Weights of a small GPT-style language model, trained from scratch on English Wikipedia.
Size: width 224, 4 heads of 64, MLP 896 ReLU, vocabulary 3521, 8.58M parameters.
Training: a variant of Adam for these matrices, 368M tokens, 11234 steps.
MLP neurons of a small language model. Each row is named by its layer, matrix (up: input weights) and neuron, and shows model dimensions 0-223. Each number is 500 + 25 x the weight over its row's rms, rounded and kept within 0 to 999. Numbers have three digits each.
After each neuron's rows, "fires on" lists the tokens most often at its 100 highest values on Wikipedia text that the model never trained on.

L7.up300:479494484484498491495555551527490465483485474481541535482544503431497487466523466478482497476489521469501520507469467488471533522535498476511496491510520506523512485498499495508468487521470497494473488506464520457507499516462522474498461439494509574507534465496499489511479527521481491528523495543522475506490528500490463534507523539533513491508505511440506475509533497516494527540524548534459515529512538547501504526521480492509512495528527512501509514472510500495479488523558528474477458503523511485493499507529496496526462505479469440482502507527499492471469516536467516521472479504548505488530511565521493489518477436461477469489498489501499517529507466483501485496527
fires on: ",", "),", "\","

L3.up157:511504464519446504490525461540493517488535511499521494493526488517503481468517472511447473499494550479486543530440480489489519471469507473477461484557484527514472531511517454523511492539492495519546521466494499464473515471521485509506491514506464547493537507486518448505503532477533533498515495539504497525463528497488452507505493474467468495520479476531456476484478522502494478489498463519518499504531479510477497489530516518487501480524513492515515482473441570506482508509525473538534486505495496502483466471526564479510521511484451512524478521493484455501500474507475512531523494545457517516489453529511520475482476503502510486480530508491514493492552541476496456500514
fires on: "ing", "ed", "ved", "med", "iving", "ended"

L6.up282:497460522491490496512536535488516442494500515536540566486519506438468480485503475511496514484484547467544506505486472488506544525518490512557467468538479484523514489494514475501501489482492524480519500506479529444490477505497467450484483510512495505464483470496523450501457509492485512555482525551471506470518550497487457542510506498516550470543497504481519490459490524492507508496527515462464519517496543539491498483485477492503487484522491489506493515482519516488487463522555562517491459501546513501507507468504500495495490509483496480506509481529539460469513493490492505501470463518521483500537478531517453505484499463430493491535484489485482512520507519535486466515516
fires on: ",", "),"

L7.up802:522495519455510478515528483510563463476499446497464468457500498499493473477501479500488491514502448497454513482467464504466517532521498517525467500482551493478505491519507505518461531545507504481541511524509493483472477533482496498491517512512502520523503509522508457532424503499507505465508472532490482428554511507535487509509519509465476488491502548500482480469520495501483510548529520496528495476531490475471529483498483478518572500477539515490501515491527467498535459475513529561509496495550503512517464521526483527484532531493498527505495483566450505517490444510498473502472492487526533504515475536520509517521471464511516495501524497525519479489493480467490500502492
fires on: " He", "he", " We", " E", " Re", " Be"

L4.up40:485485465506512459519495500459497485523484459492524499478534482479486464518467494458508489512459503489495506480483531507503508538482506494497487459553524483520500482493491514513499488502501474510508523493501515471525532528520512506485511441486487488543536521489498516534500552517534476507530543488493451462501501491502496522492476508470551525490509565450524488544501508498454511472518494527471516522521508523519564473532518464490477521518515467496476517487446497486484479500579496487507518458497481500473471441497546511480512492532504464524562500499530520485439522458537504490521560518510510477496504496483508510510484514477494501439524495492529533488529487492490485520507
fires on: " and", ",", ":"

L6.up120:484521524479513483450531483480483525502537495508528546502529471500516492480514499548496523504499530476447465500481541541492486483506435538457496475476569456479497490494532486527462514493535483490470512482504512538483444492515467511483457540534472506494534490506508534523514538520457485507501495514519485498466480499499503496495495515518524538550482505497487546489507510487498514534497526459496494508489505473516507480528520488516473519481520527502532560499483524546476491429539549488466514500504498494482457475508502498514519506491503508536488486495504478479500463440527493493516463520523522480509484487517511578480517499492492431509490498503515530518496481484526512524493
fires on: "9", " n", "1", "0", " is"

L4.up884:493466487484537518519511482455516501473531484473480502498459543441527497510501552534476503466483434446451550500483468547492514492508485516459508518558520475536505494497486521500493494522475504524485508541513537468512519529505504489495472485554459506524491513532461528482468515481498494563496532500510455556526498486500505489489516493524522519496509478494487449483533525508512512499489514510443502529481502488474521488545482523488492513518472504519485473487526493499489480497501469513455473504474514518506454529504491458541537492460469468514498508539525528462535512508450514500471478502503497516521471457501543504503471485481481510504484538535492492522515489528486531498500
fires on: "),", " |", ",", ");", ")", "\n"

L4.up855:523522478517499503491538488485472484502488541459491518507477494506527522471496512476507501536509516469468515498459493460530524504434455475495506481528484494541463505515502537532517520449521526500515516500499522513503471513501485534505489459510490533515500493510484458520472508569467502523510531527522485508501480509521510498513519471492559479474479500460477528488529459479447428513528489498484501489564478515533494453488512492516515466539466463544490517501490556488523491444479518472524450503461499520482479489482512493534485480513474471510523438491492516518504504534504510510497500510494532520483456525508484518515485525459502508469452508533536523518507516534502496507476
fires on: "ity", "it", "end", "ail", "ir"

L7.up603:478476511430528473509505515507484483526530464503521502456555525514500490507522520488516528501495428538520475487517542488543522521522484517512496466508508499540489486525549461511477529561526518526510501491469513456515444479552514494492490488493505472500485487485493524484488455446505500488504467456481494469512479478483494519467520548482521483515494500502483512499502559502513507479505498501527487496510445528521486480512500445505520518504481497537505495466487494566505481459485533526461496503531522505519524502509516541459511487475538532549479459530493529545483469474454445533510484509512502487515483500505500500506482497513499495504472535475491511495491491436500510504500
fires on: " he", "he", " He", " n", " There", " she"

L4.up116:505496519478482487483464498467500539523516461507519522512518530486514465473501512502518520543524476498524500513511520508523525513466471473495502502523469527518488525507512510536501482467504478515521486514504562505521501496519462504510509439526537467534497512529505525488527473472503442483513511498479468475453535509479527476509502483433471508552486484508498504515502493552496441471501485487492475473548505472505483499502469474542520499493525482479500555532522489517536498479546469543470527449503481532508496518516498491456475484452500474476517476530473530492498515487471479466545499506520491511499492553456475492532506417517517513492496461546512508495481506509501503494542
fires on: "al", "r", "ab", "k", "as"

L6.up513:493475554479508505490460523477527538561494446486507467506539520466493509444463465454447517512502476520495537526530574516505457553489489532530537493514480515506517531509499507509498502484485510488468498518482507483492497523459513523500476496501496495516502473521496443519450498498517461532500498504495515468545518507544525493510542509451460501514486479471472476502497514499493485483508488464506488485509460467458546493524509539534519515462512513505465497511506469525492495484521521533459502513481478481489494504508484527466437533532536494490486509531476477459490531510489518507516515508483480520490445563482473509508493464490523522501507510485513485520475503501505542476528
fires on: "i", " I", " have", " had", "I"

L7.up719:490488514470537471486517485494521478486515518494519527494517508461511463482515505452445492477522482493506511552525496495520512494498517478517505497543540508504519497484505505501491529507444537464458477504493489472506506501496458511505489504479479499460449461484476476527523558585506486522567499531471488466504513521509478504483537472489491478480509502550521476553485473486531530506534548472497514514541478512502497505507469487500503526519471512493524477501465488499527510489482475488471475510491526525481470494478516485491517546479522453487504499533518490470491461513475488543506466520500459473510518521507420494492497467489486510498469530481516466538508498458524433503520
fires on: ",", " but", ".", " while"

L6.up285:527518515473483522490567499507523461499523491530451530505536479493474502461510530473493514501481527466495532550443542489578509493486467527488546516514452491518509489479495486487504483503480554461514514470479512484509512523444446512506526535483500549472484516441534509532513499542509507531524489482479457506469477506465473490481496507478516488475508483507516466484486518533491506533526525503518524458531480463537519517526523535515530532502479514498482469517480528516473550495551475497486496520494510485503482403476492512492522497523498485497500483496474492512494497510476471498500499508513475455495499503485479497478475501512486493494498522536467474478491495495485513486551
fires on: " ", "-", "/", " and", "\n"

L4.up615:504477518476495497437489528513519521447509514555544498498496476513479463499488523434504534492516525499501468478529540496504533530445449462531483490490552468531487521520553480504506523477511464452500496516507493528502503491467548503523517521508504512554507526465518501488547506492454477493511498492506485476501520489444537483442499490488570498489493488503523503513505511523516480491487502477494515466504525481499500482515488478537507517509480498528501509534497496508494474507478515488497474497470453502494479518543527541525483466515476499516547461479501510482510539516476469456521528513533504481474487499496475511505509470485534519512481476565480536518464474445492471496519
fires on: "on", "ap", "el", "ol", "re", "ot"

L3.up386:511531476462508490446490489495527493499494523517494504506533522485485490511500536484500465514456492504482489495527510505457489544533503499483504511529461521534496518511559514492493484531472468536532503476484515482504476527570494484513502485535513524536497474532470483482437491491544494497518517486514487536470524501488525503501527488481487491479496486498459533484504496501459510511497480544531514497512508501518513471473477503521492504510492481554535519487473498578563515509486489462521451473495510528464493509517539490476488478526483501491503472499530476491515493480536501546486461526495499502469468556542464455504438501442515444477509535524523522510453500506472500495525
fires on: "en", "s", "on", "an", "h", "a"

L7.up622:505521525520514483513538540469538497523485502518508509489513527416452467490517518498511478489453512466495522493465535501501482540536510491540504474520505502488526495485525521507474523518503468488455489535465509454496480510496509529459466494496498531490483488515486472525474512542549493558504512456492458514469531534453455475512545520529508502468501534519474480510475507497488520485540517495453528524539542502503512471486505507560498509515505564497453515470530518502497489508534523552475502466509489447472509480539476486493502466511480473555493520478507535511467517499484541482508514512501497513486483505493511494484483511466490482514489478496533528520499513450502493522493
fires on: " and", " &", ","

L6.up258:491529518507511524503534563479478556508508447514512530498472492506501430516503512489500495472485512493509480511504536489511486535508485509502494514473446457492471503483525513522449566545476505462523492497502513523555443498491439514472509520510508529545543489508504508498541449501499520531520531495438455553466499490511444498501500505509470495492518513530506521491499490516507541510527499478555490523540521493485477488508510492512477523483502493513520527541510512495505475466473476507451526491498451478465493492495479551519536491508491506492511546462518508494498512507515497514524509493466480466479499499488490526453526509495477515521481499482512456494536500494492453457507
fires on: " ", "1", "h", " a", "2", " the"

L7.up283:510511522515495500435555497525506480471487493560511500511522499508509486530437511483499504500512526472513505552498550458507488484512518497463493563504491504471539538511492474533488528509475522476446530479521531480492495508520472531514477504457491508531532484470462491485508490481517477462510540556437491479486517565466470541462504516490492512448483473511500500519502501509488477566500491491524490531494510516493530506461500524529480513492466550514530472509526512529535458495482503535453494487488499496494500486490481535500498471451470466479517473523525495504536511541475517508487512512499508481515486508493519508493513460497545497511463487466481510488522530516503468467510
fires on: "t", "p", "r", "ch", "im", "sh"

L6.up426:499525515473536503525493486477504487476522458501450498485521537478500471464522505467458509483478455477488501499498462509495529534534499500489474472524551546510475463549513521507473536513472532469453542512471487490532485557496488536503467477472478491529473509511494478504460477471476522499542478485498500520523528492501532493510547529511488501549502450482521493497546449519482524510528479532477502543526506522452505526528472532480490483469528509521478469495478489523485506471534506462469468482486469512471515525480489511533535490477454477525512471486542482452487516473478534492539521533472462529489520492521506498506519465530504508470492507499464490528517493514492521495526
fires on: ")", "),", " =", "):", " code"

L6.up54:527488504494509508456493533485515462485563509476536510501516482506508464506509511474496498513455482489510505499508510484477499475552500478486456497575502522508498523506522499504501515471467508524505524461514465526501464542531511519466466495468509563508532469514536497461476508482532509515529521475523510548532548501479464495511489449507497446484511474515496472462443511509470466549505501505523480490532511476505520515476522520497523537459479516532558522471447497494529505498497510490548480471503508531487496493515508483482450491496480485511497494510533457506499525518489467502483467509510504494453474552530517469518496519482502465494466555472463480527509522494467487503502
fires on: "on", "es", "y", "ers", "s", "er"

L3.up550:484515538494520501505536517504499516533505517509507525482489481463493508489498538549497498497497469463455520478457535501532478535523494518483517506529521477487517517492512507500480521498505465519497471442520495491474475474437403477466459492515504524536478532493488469553491533525526490523523524502474477508506523520480547518511519519509497472512484520527520488485494465494485505517549513478479485509503523451500539468523501519505494526541475541497471524500518493482468439482490471488503514516542487512534471491500475527509505482441461484533474520478523507477532523517501539513534511500507520487485485476525501468500483508440473480511461550516483487519523521457485537519540
fires on: " |", " (", ","

L3.up166:501512465520471507494497490494482506483512527483502508507520538512581447502489477516517524514514507484469502526526550437458504478520513494487515507556493460526503531517469498472514475511535536499491510515496560476458472492504494491467493517571498538503491525507441502475487506459510475508483533524472496479489525501505526543497502517462550423492467489499485506480482492515481466509527496534533531521487507524463539538500517518521503469470526521493498502470518500528543508502519518510486518490484455505511498519485464508499518536464522491505476502510530517470498493472520515522531512499480465520523469512475470480482512485500526482490508441471512505471571486502506443498509
fires on: " Pr", "r", "pr", "oll", "l", "t"

L6.up197:495493459509479464492492545548480469532500503490543481517486517486535500497530490492503460553471487517493499506496535506523492501557467509549521506495478466509506556520490516506472500537542524473477555492537500484501506555511509476487494506467464504544499496483503503500536500528487499479497492537472501507490524472514496593523522518521485496514489528490515483474482495469495488505533516492493530513544529538483522494495497502523511473484501506478488496482501527525533452493503489513455468502523460494464465521526504487490504489506506506514552503488547491493461494562538512519485547494537477467533501496532471533464482498481525436534452500498522481448516481480493472490498
fires on: "l", "h", "ound", "at"

L4.up804:498512482475487491460500506481492444539509525480521524493485470499466478501511554487491504506431504497498501521462519516470499517533492467525508473536481526501480513494553512459504498542476491517520520530481506510496506528509494523458470478533491528515506500490476524502477524534511521488526536498477537499505562460480466514510508534491480502473524502511524489492493476480494512469495518463487516537517485467517492512511448478504518515481457495558512554509410522502536505515503464490520444502456513492471477468516499463513520487483481522481503481488538481480496498509524506512517496532461494485502509567522447483523454505474512498446496510461519520531479485535505462529519
fires on: "en", "an", "ly", "ary", "i"

L4.up822:496487545439475503486491498466516519484494480479539474499475498506508503565492481472481525496506482550492487565531530475518548537504488484506512536526483503530455530506511494522497507513486461508498456515528531524505487446505501525495491511495497483497511479466513479486520488493530510527505497510496466482508517498500539479455534463478453494512493498501480475455506516525470506487500496544497441468520477465486514498505501452486490498557450513531495540511503509483499478487573488521520514468506535516480491499519542504521480521454499538511461506539512487520461515477468510525532516530485495488485509506473501544436503481519462521490544461504502500541493459501526486530522
fires on: "ur", "ver", "ac", " sur", "el", "c"

L7.up152:526477480461505457452493511514529469514534516483516463503485479464481541549538512480537479492522509490517495533489497534488495484514504519508507509504509494488526493514542528530483559466477501479518470492503528506503532509495457502509470456515503508522532515471502501504499505457523515469500545496516469540467493498465477485507506532493481489510475529481440540520568516520517449473507486509457455498526479529489479522520504490456530527540522506524545543517513510468513491458488465481506459443498525521498522501484499520447465493526478487485493524505522451508500524489528505527520485482488488511509473490476515536467518487493523472461517514542472464499528558517513469503531
fires on: "er", "al", "ur", " Ser", "or", "ul"

L4.up601:475521491483511452512496571488504461515485487512454476515463516511493463539532511501483511543505465524500497505499511494506520474500484521500542484467477505533491527491511428532456509529494505497510555491524513540498479504504476450493505497463483471472490485494462473494467500498479480511510494510506504563510482457495512515479470514549454504479500508504518502463474455520516432505516538477479511496499506543533483492454500485513541514513500509483514492496512497538517467502500540472531482478494493518466534490497512508537487537520524478498505523518528514498456514552548530497502480496519561472530495453519530536514469492488451522517461483532492553482497495493511525488494
fires on: "I", "ong", "ost", "ail", "h"

L3.up9:500493515509464491520494466449484520492515495466517491535500511501515565488489477471480552492491505474487551523532513519512544476479493460495528531462518515530473493505479496500519533472514508538499506458459536529442499524473480475479511505480481464533512480482507501512523480557468481515489535547512465501518484510498497490491535493489496524509512506486480480517501482485493507478521510474504475484543493459486503581508481544480504504570482517493496537492498484471466492493562510492533558466489500510498479505480513510515485530488489504514527463512504468473502527534486459489542478497505445467502490481527457564495509518492446512517532512524502500481478522502514457516529
fires on: "ur", "ell", "c", "elf", "av", "er"

L7.up525:524519534502484505512497500498493521538529491502498502489452515523513453528469465507505515543503514519442545510508535526553467552485486496450489483471512488497491502511533535559477485497476506476509470500505511452484487512492491533467492531523511496506494522535509489523537485543495479538473514545502491510505516464515508543510506492503510456491469508471529544512513473500524520497518546477479493518521486471474511485491479457537489465492459473513475503514485502489534506482476471527491467478481482473457512510527511506511434470561545458504514464494511472509478514554533492493544469497498471503518483509461525542518507498479554478506531486549504464499507517530477501472507
fires on: "v", "ah", "h", "i", "um", "e"

L7.up211:521506482463508466524492552468499518531468468497516476511501473456528401471488468489496494542514555503492497524491513496503471481503466508515543494477497517507483494481540505522478502479506497453497512474485507501485517503528489492482492498484493508490492487456481517522486479509493508483506476507548520509527500446515503557480472517535497506502515548467528526482558504518478516486561512514458479493500525524476520537458528460481471492513465546527489491540492499516504485533515527491530446471466517497472542486510501511484500498516507443509533504550522503500504479534495513517500467486514481422546498476490494533485483478509526457493528498519533474490486475482509487479522
fires on: " and", "h", "I", "ah", "at"

L3.up385:512492513513458514494512492511523495475565534530521514494484507531508453491512491500447491474535525508546535509481528447510500492447512520511466469468462490499482559507490501512489506467499516544482488480477499502486485495494479484519492489488521471497504453500510475525480501465497521500584493538503522541541480549485494491496519500514469448526490467566458542477473481508511496506523483453534487527490476471488498528455500544522555487500470508518482490507484506478511516498499487507512512470491514502466502502496494500516459506480476483492475483531554480499518469556499538469528446529519536473513505528525490474489469483496489523539485530505490482507496489516495513501556
fires on: "ed", "ated", "es", "ized", "em"

L4.up271:539484495525498503461540501522488539524528535479495460522533527522526500481498491473485514502510503466498527517491525486500543506499494452493442499514472487506467553526509499503502501466518498474540563474495536494522498521479503522495497473478480529513498485457517437497503517488488528515490504509502519470533481507469469499505513483458501490471493479478450467492486521487523471464478511437479524494532475506458508541483497530493506498505469525520470534494500491519470513509492512509566477417475524537473483503503501515514447507484497474487522539508522483504524459513527495479470517507478532518510498572474500503489469477506519502488535464541528528489452546484505464493509
fires on: "y", "t", "it", "e", "ir"

L7.up541:484527524473503486507481541480498526512520440494504500496516500464495533471490492533471541516448500474492474515465537494510499492523467490530500494486473491541492539522511448485511511506500496487486485510486497469505520507497502517497534493545450463519519503477518496506504476483462538548487517477504456528479481443474479497494515474487526484508464519480513514487523507513480519475557498533456503466510476503491522525514492499517493530526515454537487500523500484590470545521489486502511484501464476514497479522535514515498423452480509502528501513516510478470509534529472566575529492501477472486499478493493468520474496482494522493502497475529518483517456463547478504505506
fires on: "I", " I", " L", "er", "h", "L"

L7.up91:518472501455500481496444501514486521525499482508564481497492491469521483471497481508488533507506476517485504492501488479533504499451470473497477483517522555502474519467509483492459495569462517501485522489508485432508447505500489513494478514515414462510533499493499506506493475502506487471478510536512491519483485542519521498537508512527466493512510537462499533487581516536438512475513457531479480518498542544526514463500515511477516491528508489526503524495508552522530491513487495530459476492460500492483464490529529541530492471480497494527513495524506479506548491521453512502497463487487499521504504530488520507507468487498498473525512490510497527468530494446501484508550
fires on: " at", " won", " Med", " med", " received", "ed"

L6.up233:532529492509496444476461491495495480521510517492505532500500512516511488474509478476458484532509494484525506509452519487525481496524487536503443535496534500512495522494490497497464478526465443535459485505507493492502487498495454504529508517540504539516543481477527510530472516462452506493494495525479490477510507516503497505505543539512473486554508511543493498518539475566481529505493451487475491522507472452485483533550507525514524489476485494543514486487474557488515502510497481528502489485520449509481507441526520500517515466507466492504488476551491515502515462508525524502554449504515515487474493548535543508480466451468473499528469534516524509472514542507508470504512
fires on: "ed", "ated", "ent"

L7.up784:487483500477510464517537549463516495519531542535458523506496558463523499507456466504514514478478477478453530523495495510505523511521486508505530498496487472512512503478499508515460498510526513516496546513494532484522490481514482499471542451479461503504523527489477457502474501507562488548518533512490437497495525478489520486480513495492521447511503534468521496493504484515500512444505524528477481512564549504509534549512482459496512526525500522504474494479491514472474479527547504503531480493474493532521508469482516508492487486462493475492563461497502517522480526458527538492509484487486507472525476505468549530504484478457481511462533458490519530508472524466498464528513
fires on: ",", " and"

L3.up387:513515481486451498475494518479472529510506518499531494483484536506541475484471513505476514494513491502465470492518476493497517531493500487516476512485520456520454495526529497484477482525530460491441505487490501463517507477547509493487460523500488515538498526476519459510496509500513498504500489547466485483479568447475530538497493488507553545472474493507509522510498479480538497527512546463546476531518500468537512509493475507551480492470521530494490441497500497488526461508538548475479476471439470506500495528533497552499501480470544506532546472512463523509498526527526491487511502499467510512494465468540499508505527493487525501528445485535528496515459504483448494511482
fires on: "el", "ol", "alf", "est", "orn"

L3.up457:493495503457509515478524497482559515494510542516469557483475511493484467491516541480477480476529512504486497538496527478481486501442502479467525465481488518493498515500507460522483488523528565498496554486452506530469518536484494479518516517485500537487510500483468488545478521534501484517531515533502502502507513464490522494489524477505501495476500427487512476449492507475497494518531477523523517517527493512486512494506496507496487514476462514520487499474452509536538518492559498477533489496499586538499509476517494496507477526492494490486502494511501472464530497477509511517508464541496452550505466513544441472479461453498509488521523531556473491487518473452510510521512
fires on: ".", "\n", ",", " |", "/", " \""

L7.up494:480443502470513526441509463511510526514495505528454489502510509522512419517452532515509509496494488498500503504486489507543511497479501467549548523495507488565516532493512476497485509538554549509516499524461499474475470489493432477478494483511471482479498499485495482487518553493560511511522541493507432501497519496493524493471521546518566461471491521494498478525536508541516517497476507499468497465540515502493487504514510466509495507535470534497504514494471506526512491498472509502534506511479518500500507482476485462505508466498501473536536515526475508497479438504497494491495462536539535509520517499487491486540477471467497512505527502535514504500513461460513454496521
fires on: " and", "im", "6", "if", " but", "|---|---|---|---|---|"

L6.up841:500526506521523519512504535481495508497533505523527561491524452490497505557469521431510489482506472479485505491446482506482487500512492509488488492512500506484492513509519491492511491467494512480508507535498497525526480525503459479427484532473529514482488478508482463510505442484504484557497565523485455498511523534483521523494529452512530495530484496492508502515483530432493503516513474512516516537498578498497527497494521527498486475496492473559463492506509501496504505492503471501507467505532507503501483516575502488506494549456466505506497505512524522492489520479490511518503480508528553495539488517444492520506519536440500483463460527484479473532477515507451502525537
fires on: " ", ")", " |", "1", ","

L6.up381:515496500502474513437515480505455516518503466525520530487531487487470530524486451516485512512512475460568522542503504526512495525487493509507496525504531501503486513509501533504492520498569476506533491509524524499510513493497478476524501524525518495516528453483535456492499484476495469506499507485514441510482476517439493478480530507487511472540497472501489502513495529573492454512522492538487486429500483568527489513503479491469504475535464470501485530505525495495507464468519492476512501454475486525508482500519503536470484498488479498520482460473510466489495524516485459558492526529541488475496500531513485529449531504491522506450552478517461529497501494502504526495545
fires on: "c", "ul", "sc", "uc", "ur", "til"

L6.up357:470508536490523505514538462506514505512513497469510538506508493494496496492496513470468503496510522475495543505462522525535512470522505515547495468503480480525523487488497503509506539497432470448505511508507496454509507485518480525459487553495465503466526519498526491523495504450488516541509499560461443502463484496484439504472554518514540537503513501499515492487465515457503531499528520487492522497495554472490513528506481519478534494516508518516492498543470515474476491502553503518492556468518476530469496506523505533549521490469453500466516491497512482509517476531485475499517499535484450459482515480531466533500487498491444535458499536479519465489507496493495450486513
fires on: " ", " will", " would"

L7.up808:503525539504450505490456512478493500548477504510543473523499508495574462501436516528486523507463499509482501482481511499460494488475437483493484512537515489502497499532486459477490477520532502494508497477483485459495502467496513527498484468496495506536501489431488508502489497509505520525515491530516481483463531476495510513478502501504472473490519480510520523480504496527446505429481508537510484549452507484531542535488512468484488532493518495520528450526478584502479519516511485479480508457509503547502511466494548476492507454470482518496523490514507481513533483491527483505501465522487505494497543498519465559470474509489556506535482531494501473501501504478497458495520
fires on: " for", "ed", " place", " at", "ree", " the"

L3.up596:479459517478488471508521517501530500481512486498512536522512479460476512449514510537459498518504475505431501498521498555566508505532503497546508453477542493485527486493481494503501530489441497465514483516492508519496499510492476471517498511472459512533480456472492481473468534525492496533498469554501510526504481521488508510488510491483560504483511503454516527520488489488514487492546515466458515504563484511491509526507485472487521503506470520461504525508473529456484465488507481500506510510475559458512491491482515547485552480490561491477506511501531431487507504523485526478516496513536473453449520509499442526521502496493489500505476535505500521513497482488493471537515
fires on: ".", ","

L6.up579:510531511502496486500517479505515531484477477486524459498462446530528491518447487510522497522511486535492506525493541497495481554542476500504484498522537476528483548520508510543515493443497513516515502524492505497509528483466497487504462508480491486538520494491500490480521479494464493526527520506504467473469470453506476504491515494468525493488472529492515522495510482510500502449492508507460472511509503483457522496519449489509485475496506490498522483537518542493490475468522532468504484416530456544492493495521508554498416476450512472514530454506540532517528520587503506511513501496514502482508464533448496539484516491501499494488472510478516465493493464518517474491503
fires on: "al", "at", "ar", "ur", "ens"

L3.up351:534475488513511527490458484456506476488522509493479475514500506507504454537466532509480601473493483530514562521527465468515514496494513522456441513514555502481511538503523472519522517494500532495509478514526553499475447500504481508455536511465563476471528505473512522469482515489514488490497498499457465512474516445508550525466513496496530468518505489508494460516509499482490529518538508486506494484485474519480491478518485491462493471503524530490447496515509508522487500501486507557453537495531443482502506496488521523509514516483467494483513479503457534498534504496500516478478511530484497482500474520503492524501507473476527527527477498472508527507515443517483516459511
fires on: "res", "ric", "im", "ond", "rom"

L7.up180:515496494524478455431526516498546550505539531560472472509512476518539527573486511492521530517513503476490521526510528522462513532449481510501494509511526476466491536518502519492495510453493477502512511496483515476522538508455498488482452514506533478516501444500518464485505511517492442510505539499511473519500498496436506516493484533472497495500472487521464525499496492505508440502511529493538452494540509497507550510526455475499474499510479481495558486481529516526485494498523505486522475460536478493539518494507541495458468460494489472534499461450507490501522545493458500513494504504494468522492479530518490502482524482508521513475505511514446544500504485505498507496495
fires on: "er", "al", "un", "ar", "oc"

L3.up269:521519525505512478496540453451497572499502454547531496485508525493532469544487491525487537482495520480521500478500519530487466478499488549509499455477500457498534470513486487522448486498557490513459509532544542488522508517488445471478455525491517507467543523498524476518513489469505514518482508476494503434496477520508515520505475479478468537522475487526500517516481519501535494518514483481514504502491533445455502520497521443513499503510507554494475492491506493515496476454446534530523543523484512500472485499534497527479492513511548489544486484506460531492484479506493483488535469495540471501451500477523509512496511481518510506495529529497500488482471526535490510533492
fires on: "9", "8", "aw", " ", "ew", "1"

L6.up880:501501512516485508513496483480506480510530498489480512501512502494536494540518490542509548479488482504494501526486505505482471480490505459472513514476556507491499475508501502516492497511509522517476472529504534530512497488460507488494520534553487462513516508490469493509455534541505443522488510520526492507506523489493485559502513492505522470525464522504521461534545448494493465452516533478498505459469515478542495462495499494489482473521503496505469506508522524486474493467522489601454502477530482495510525473537485534491505496506492423476526533491518475471529467472504519482509512508508462434515488480500497546481512487519526438506518492488458532503534494499497481425500
fires on: "im", "b", "iv", "ip", "ond", "ed"

L7.up162:463497517529503504462505502518519474523510486455445505472456501515519455505513514505523533521534514498512493501507527504525546539483503507493521510505477497522501509500506536519512527527462509471527477502500518510535514521488461473465511471512517539476484498504534536497504485498509461513510555519525478501457519543518484474486489441503518476524466495525501452542485446534468505499499517489449483494478511484527475451481486496543537481462476484523496525522483487540516441433476540556529506460505538511483507495499499483460503460507496454490507469514532523499526513502456487476502526491533482484487500490489521511528505463501509546455497494532462450510495523503504496492535
fires on: "as", "ar", "m", "am", "ra", "ab"

L3.up465:480484476512519497490488461507459485489488499476470495482468522506490494528499501508511521504536519488513501507504532483494493481507489499512529488509540470487524500501536466537460504521483472517513501521522498466540520495484484446519490509525480535475480488470517539480463524506488495515514550531497474449496483467482498518495523492524468510538507537471530486533542475471499484484513509523508501503448525465555544472502485501483517446550489510529473510531536476533533500488482523533546479462502524490483530519531463513464537484506456516494523485472576495509549455465489514492483498510521484493476483498519520529520493460487495470471564517512439486465487457520463527487497
fires on: "ver", "ic", "il", "tt", "ag", "reg"

L3.up568:471490503468490499464535513514488504483530469497517499482459488491515488486499558499491500521486533479455501463552478464455499509482484518471461477469471494505464511508540495508488553485534465462542536520491572530469451484500504512488500518468502480529489522474472466473524493493491486493532484466458496436535520452490516493483547478514531501478498485523467536499473505514506466500522501460542525490465525522483498501489526512517500538480503555531458527521521489484518511513442513500561510470481511521473508501490495495520497510509480491498538483491491512486522519443498484471518483504492510487481492468506528510546519462489522551517450498481509532505496485533505507494527
fires on: "s", "ol", "e", "ok", "re", "tar"